{
  "hidden_size": 320,
  "hidden_act": "swiglu",
  "norm": "rmsnorm",
  "rope_fraction": 0.75,
  "qk_norm": true,
  "init_std_down": 0.0,
  "optimizer": "muon_variant",
  "decay_shape": "linear",
  "max_seq_len": 256,
  "doc_mask": false,
  "dataset": "wikipedia_en"
}
MLP neurons of a small language model. Each row is named by its layer, matrix (gate and up: input weights) and neuron, and shows model dimensions 80-271. Each number is 128 + 24 x the weight over its row's rms, rounded and kept within 0 to 255. Numbers have three digits each. A neuron's up and down rows have the sign that makes its largest values positive.
After each neuron's rows, "fires on" lists the tokens most often at its 100 highest values on Wikipedia text that the model never trained on. A number after a token or word is its count.

L7.gate465:138128106123186087149176133122124118139117176143180067142139095155123099137129121092100118101117135126137137193105106138144160123132140129148141165153138095121136115139107134157116163127118097155095101108130163136141139129139110154124138149116096142092124147142168074149170136106123108138179157095144126113144146111172128133139144142108133153145153108116108169090123140194097114138120169131136120158122095162141120141144138146157170085137120117130128114139141122108152111092144136151110121128166104128080125093152091116134107151161143126082128124103124141104127132140074131120
L7.up465:087109122085094081125142166153143093133134169070140108130109160178093116103148111125116128113123116160146094140135182135153103192118132099158184118125139127114133132146085093141145123143076124122132140122124145127147126130141099146074145113132162123132142161107121107140145165053087128139141104143103139118131125142163109087166137093092122129122152138116136129149110148117111152155099128121143146111163163123112126094172131164116149109146106086127081085127105114120104076086118134125131095125145089131145132118157118153126154102097124117149152092108194121122156175128132138108
fires on: " was" 35, " he" 6, " it" 5, " is" 4, "-" 4

L7.gate149:140090100154167114107165151102138110100109099135153125106127052112147160138141158166137163169062122091124112134138133108127151122134095122122154127177102127141129144143144105121145119154108133135153090112105143118121111136184101162128129162147136155110102090122142136132143115132131113110119137121147155147148114129126134137130107138151172146112156081133145172136103126104101109143085138115164103115131114125155146121103165129150137120210131124140148125114125129108142136132156090097115110161141157124117104140134125127158118137057116101104145140108122116135120148157144147084
L7.up149:136143146130095137146166138107149130124146175098143097122092105128126109105096083147126129126124134119114139135143081146120128142127109135130113141140142115111166155102102161073170183122104129165111154119129105125142111189150101123152087156121102120112100117145117083132116109147122121117073154098088082136121117147127157100108069079132164102118149125145132146144123130106145118116117132130141122141140144113122089117137166088120200168136104167134085087099141158119097152162136112162116084164163126147110107103119153143136134120143128140107149119126116117145116145130111123115
fires on: " (" 100

L6.gate363:140148125125115072102063111124129105162079110168137150141111135147146135120155125115145125138132112146142122176149143168139107160139126159088126108102098112128091126089152121146099129149130112131069149133095110084123131140134087118136174123112153106121153139135129161109151088128126094134160134153111111127125133115137163094147105112150117115098110118147080102104127107135119161123128119186143095067136106150155104111141135158151155135125110131136152124153135088120116145091102086169125129120146070149083143126111143120183091062166119132099145131120149165142176151111140125190
L6.up363:121116091133082103164121156125077117101166129096154142122132148116119100120138112170123075105124106158149144085121121149122119108132163160078137131129207133139111103142127142128143131170096128129096151105148124109097106167158128155105128142111137121119140135140146132115128143073128124110126118146116108120153099113122107093137159121141117130116173107098158112082157131152161122132135136145131135097151112152135101118127146127125117161096114144102183129156120151112120077096094096192136133118129126123098119142094156120116144079134118081117114125109129145150131129111128114147
fires on: "." 32, " James" 8, " Henry" 5, "th" 4, "-" 4, " he" 4

L6.gate54:133081162125136080107081114158147134164157101167113129139112104074146136129132121106151090108135110123138128122128121114119099128128118133170133147151139132140091106125126169151116116143157131144095131109146135136155148110075126154120116101129124123143149107125104109102122115109101084117113116107165103122158148137142117116119153156127103153112130130123151185113117106153135078127113129149144105111132125133089087134099153134112130167152135144114127121101131107143117146132131175130160129141078129125139119146099146123122158112184089118101132126142118161148112178128128124135
L6.up54:117141137163146135150147124132140084136113109133165123130149104195123135140123143062111132096113092089147081111112144138133128112166114117121110135096144101087104115133165078174135103115164164171109137121143122121125129149141147145095104128110126117159126141128071134160123150118164158156129094125122131134142115118169116152156087157110138142144121143146162136123125122130153110127069116127166135153088098114119138127117134154127135137117111121077130143178151150098087131129119124136109135127095148091134121132119104147149144136148087127132158173137120094120126176127151172140
fires on: " |" 29, "." 14, "l" 7, " round" 6, " 5" 5, "oy" 4

L7.gate286:129149099151151105098142154128132144087132135151175137145129115102129146116176108157163125112164121116118118157132077125105109130081170126176171145142138150150094147129119103099137155113141144114112126101138132132142133161130138137137153157112134132137144144151113132120150116175116102148118186140138118155125179108087196120140131126154113148129137158137162135125104108109133113088094109121130070086086161157110155143114170127125168114132139097169153112142132151119092170144154089116136109130100093114175146114107157106150164118118120162165143105094133129077143147108181136119
L7.up286:106110165108095150136126110091187098154129125131158125153151095081089104108112153152126101122127123130123120153115184155141134133160130145117112148172116087081162106137124080085136149117099099109115100121155126106153156116136130112116108142115100093113135144141136137104161170128156108146091155112144176132156150116124114143123095119116147113121147122134075107133145140095142050130147113137109112129109172138094110142129117106172137117103128146141141079093143146160147125156144137129147123172149140122135183139118098115142101126126139098139166112133130108106077114135123116115
fires on: " (" 79, " \"" 21

L6.gate100:142107104158143088177074165146120135132141117114135100142143115126100135103186118119132068142137153098146117086100120146095140121149156091175115118149131123153167144094138160118156113131144113139139090092127108116140092127110164108139113157126130130116169147119106153113130082148149122122097132133149051109163100083103135119143110138204114100137139130110125159139126103163081135107104113139140131167175130104110163100116121120142122144090082148119116147168134123126107125138140125132157130150140150135164125110133116148155103098124106122138152081098084162125118162097106119099
L6.up100:162146084110121134104109122148151151116119145082132091146117107125152123139157112143164102098117135108122125121108142163091154148155120080136132160171103090140118118106145167127095137131111141158150075134110070167143112149128142115120135173121134162153143121144160143169096170099168070129098101117144105123133145090107176111101095127123135076153104124132146121141119148153109183141157141137132111109107139179103137110128131174133144152127132088100149150157133061163170153143142135146096132123167153160153144115119116119102116113116117131106093115144091125137114151160134151127
fires on: "," 43, ":" 16, " (" 11, " –" 4, " including" 4

L7.gate93:162132129116080133121098134134114126129131146095096120113089139133125146153110116144118163179108119094088154086160084144070110150145110134153088125105099120147099146163113126180152087131086108089123129130113135090135111152124150126126116128127105133144134097115119107126111124131126138165180114111080130152146154141097079126079148145130160112154175130109146142128162110158131165139112128126161170130099093127082117128116124106127149107127141114160133111183101088174095123139166113154102120174157143160127126137161164135108163097144129098140127134124150140142143154111155157121
L7.up93:146170124123092144138130093139132141146125145151107130098101144172116171155117120094111119115152115116135147096130134158085119115083181093110097142133147109117129158105112111119093099111104119105118149103131147156142114147132148086158127095107150133149116075133128121129147127123099077106106134153115112109124131093122117120128185179125125184149150114120131107165169148148154115127107141113154156126108145116142149095119083119109176108112123129137160111139147089142108150104170135164168104113135074133123153133123113103112163157137169106116170154082133173144121128078175108110
fires on: " " 18, "|" 15, "%" 6, " were" 4, " %" 4, " Pop" 4

L6.gate344:121149135114150071132106113101163120120092113127121105173112118091105164109121128128112117158139155092113142108103141153133092100118173145141113116150068105119117114103112098082148116150103151087177095100140122126136161136105107155175151168141121147144138154128108106142100135169141155096118093100143110129147145149157135104138129120161180117156140157117086105125109094090143156130152083140153108121106153136123136121114156114093143128140146106063116164168138083171162101116161123130133130127132156138112107106112149112092131139159146108103108091129120137114081141105154132121
L6.up344:133116147082160107086110164128160099130136166141114101123159135089113091142122120102138113163120111151146119149114143073136122124071160158099131116095130073121102103113117128059149095138123151099097129126184103144123098170138141123143163147101124173124118142135099073140126143139160179171117102073160123126158137144102115114134130114133127135121084108140132163153116118126113133131129152123108150143147145102140132125107176155086105165118117122141160153119103110119113082125167130130131134190135098105113129153158163108144119125151108132104115142132118150109127084113147118136
fires on: "-" 55, "5" 11

L5.gate219:135117123129138085150114150129158065134123125116123050156118121081110132109126167124149128134133139146137145092141105126178121125132170142141103106122095147126132120127121117103139159087134126129149140078136135142110126118124128136141131123123129101158156115135130117105116105141122133101143146143130103121169096118165126146130119118141133122171154093139135105136138113126137117129164133136129180113125158173081149124160112114089125084148137110146079105208161164123161149129085132153135135203139128137111188121150112155121109133152114153127074084079099130171128130098112116114
L5.up219:172127099159159109146116120110168133163104156136139126137133133153172086113145118118154098133089175123147106126108094148099086095127127119149145103115104143147142125121125184102131122171115101122102113087119156140175162165146102108100134096106133126093095140108121109112143148118141141128124145132108105123117173127091145114111112123124098129134091098099114114134114110114131103151099158132121099125142071138092128124122096139146126074133200124110149149098155119164134134145140155172166143140122124147139100125133131109075132119104131095118166177158139111109128111141132155149
fires on: " the" 25, " Al" 23, " The" 23, "-" 7, "Al" 5, "é" 4

L6.gate460:114161127134162144147125152145128114157164112126104136150143158156127157104129132138153085153102124177193153094117130124129133146116114108136167130114162122128091160096136120124084092091124142163141128077169092129130099159097120107128153127146113115104128169102141115118130129104093181138109099132205092117149082110134127141130136128155129148164151145111113158099158144166109117111151102162145102094125133116108131135121125085168143120107129109128113193126167152136145120110134114130093118125110148141176151161102149138108124173176095139108109117151093138095136175103119144125
L6.up460:152098106120142147115110150156124127122126099089138136083098117117125134126120172171160112135146150127123105159165102132143089123116097086150151130099136122111082128120125156093136143147158119106146132142133125143136149146094107129116123130113111179114130125135096147127129142145114140105129129106142143158129142144121128116124116145128113120137149158120112122123153167099159090135145166062131113094068158093118094100167112104127123134053173096152128108099094141138084123161119174128123107149138147121155132141133159062142135132122112106123167135117146107092148127118101109090
fires on: "." 25, "," 23, " |" 14, "-" 6, " were" 4

L6.gate508:121146088141144114168099110128110125094110123127165152104120080122150114141133102128098149133124114086134135111130075100121113114187082118128149119146132153121112104156112138078116151161161134106152178117118128146140113131161137128087149145125103128120115140118138139106107150168079132063106082095169120165117141092119116102130147119118107112117129140123134095133107096116133157115105111119125132124139147114144103116130089131112089177159083125157123109134107104081121111137122099104135124121105112108134140099137120097179138120129127097121110113099110117161125130067097086167
L6.up508:145083123125143120113098115119129198103090125111141142123178146119144081143178128135107075123094129110142126152132156117122144169176172072085121157131150117105083137126099119118127114159181080103122074103088133136170127124124182093128146115109099136144157116164101141112106093164146138136110133142154135111140177099116131104109141127131111099152150149113098150114125106123143100131124123136136128127096123084152113121131105134122126123118135119120162128111157137171148150148139149123157158125144144108118111122116163100148113160123109129154155163208161132136141110155143145158
fires on: "," 23, " first" 16, " main" 8, " (" 6, "th" 4, " second" 4

L5.gate522:129132133147121073132076140108124154092125111151146170131155135105122123118102131115157109090148110118135168126096129125132130141136168130106108125106116098148131155083131137159071139051143117138116156112141113136130110186097107130150148120159121132146146106062137117119103122087128151094113128123110107153166160113138172154135104160195150124088139144147096117136124161120065143130121143141128113138116126154113133127172177148132163144185123132105141110162149111105107148165139170147137154138137141093109155112134166088155158159176141131066156190125133152129152150143123100113
L5.up522:134181109173143117143123127117111126157126146143133131096120096114101114110113177105077153127134140129139121107148115139139103131113105108152124087129102158108133109109116114168151112106125115126127122104119179172140137140092117138145144153177150128139171089129105139122131082135123204131134152108095120127101120126160107133111117147166107159103129082148101118161127137128101089139127153130116076118135160137135134147130104124103126166107116152121123139148127148126080139182103109157120154136125119107124142124092145098103149143128077147158100144087164125068136099121108136088
fires on: " a" 19, "-" 18, " |" 11, "c" 10, "h" 9, "." 8

L7.gate147:168154157108111136094156134174128145134102111123117088163116120136140129153097122134133153158133117167128116086127114148143112096115152155118152138143156158155128102163138133114152091132099123165168127128123101135116166166107107102073131107136092065195114116128143114145144112127077137121144149169121158164120132145165121134089130152119145146149108143152090153131133122136127167108170147182162154140120127104140113139098106097145162100107140155122119140105138111166161146152141114122113096088121121126161116104125125148085171095109122141115112126116124112090132130134131095124
L7.up147:128094120093104097151124136094179113085107128112133078120115119101131135152100100095095167091172162134118154118145127134096098126125105137154164129131087163090094097105144096145143133120111122112118095138141156113117124105131135150151106115149147171064143109158109135098146135141155157158118128142131118164125109186139105100142132148131138084151145102116107070114103146075170109149147152109121111164126120135141120132141183122123125128135116103138160105167138121118097139143118176168118106136131132101145118140126145182117135190126188164085133143084147098110110135109106109081
fires on: " |" 53, ":" 26, "." 12

L7.gate277:115145132117181114133078092127123146145101129166128122121106159140089111134156166146159141090128113168145126127124112083087139135180154151114144159138137125158103117128121135145148138136132113119155154161135158131130106117115096146121150127142146165156098127132129164176164144123118166126122115168177140146151153174146083137148163089139164142143138137147130166114088133124078151151115143125177157116113137141098165084086130115151106132144138119144189106171140089137120150158168089152142159119143088174138186169139111166124128115151154128127106146114139129121094067110102119133
L7.up277:119135084132156101094135105101105109126105142127115126130147114156075110111147152138132105102076141145094123122085129081105097116127141099121134117118101063123068087128073115149132115106122100107092126119138127134132105132133105165151134084170148144130131154128133151166111099140126126165154140160197126129125113152160131120126121102146125110146092179156130124126120093131111098154127150145165152172084163095109171113112124158145134129124172125118182085161132144096143088135133112106164124153154095109103146137157111152126143078138089117124119188128143138113128125089141099137
fires on: "4" 19, "3" 13, "2" 12, " 2" 11, " 3" 11, "5" 10

L5.gate607:098097145160155159106100136117132125159095103168141123153158127153131136150130101146164146130101149090123128102088152107108182143132118109101139154150119123087120151134121156100141117123129132121123153145083144136155119127159156114087193181182115151099117120132150136147111115126103135120097127112115091111165177114111076086086135115098186081099098148124145146126122117129153125124084155112094103124141113135123180125106131153097131131145147124150128146159112101119130085132139094118115128104122093133145086134153182113148108131134131124101156141157131151159123110107099151160
L5.up607:145116098116167143101086147131109106144185139173126123130081128108109101137108127142170127158127148100125138139177116113129120120106083102119130149104119130181125142152082121112178117127150093081113126086111158095137096123161097120120136155130141120129123156129134073153122125146095115098110164096092072122108130124103118145089150125110158101144158157121106118135097124100148144116135161149114096132125164151144135129120166116151118157154139147079084126093135141097110148145106137154140105146131155096151115107137149168138136141147114095111124152100191117129116105111125145110
fires on: "," 30, ";" 20, "\n " 13, " (" 8, " was" 6, " a" 4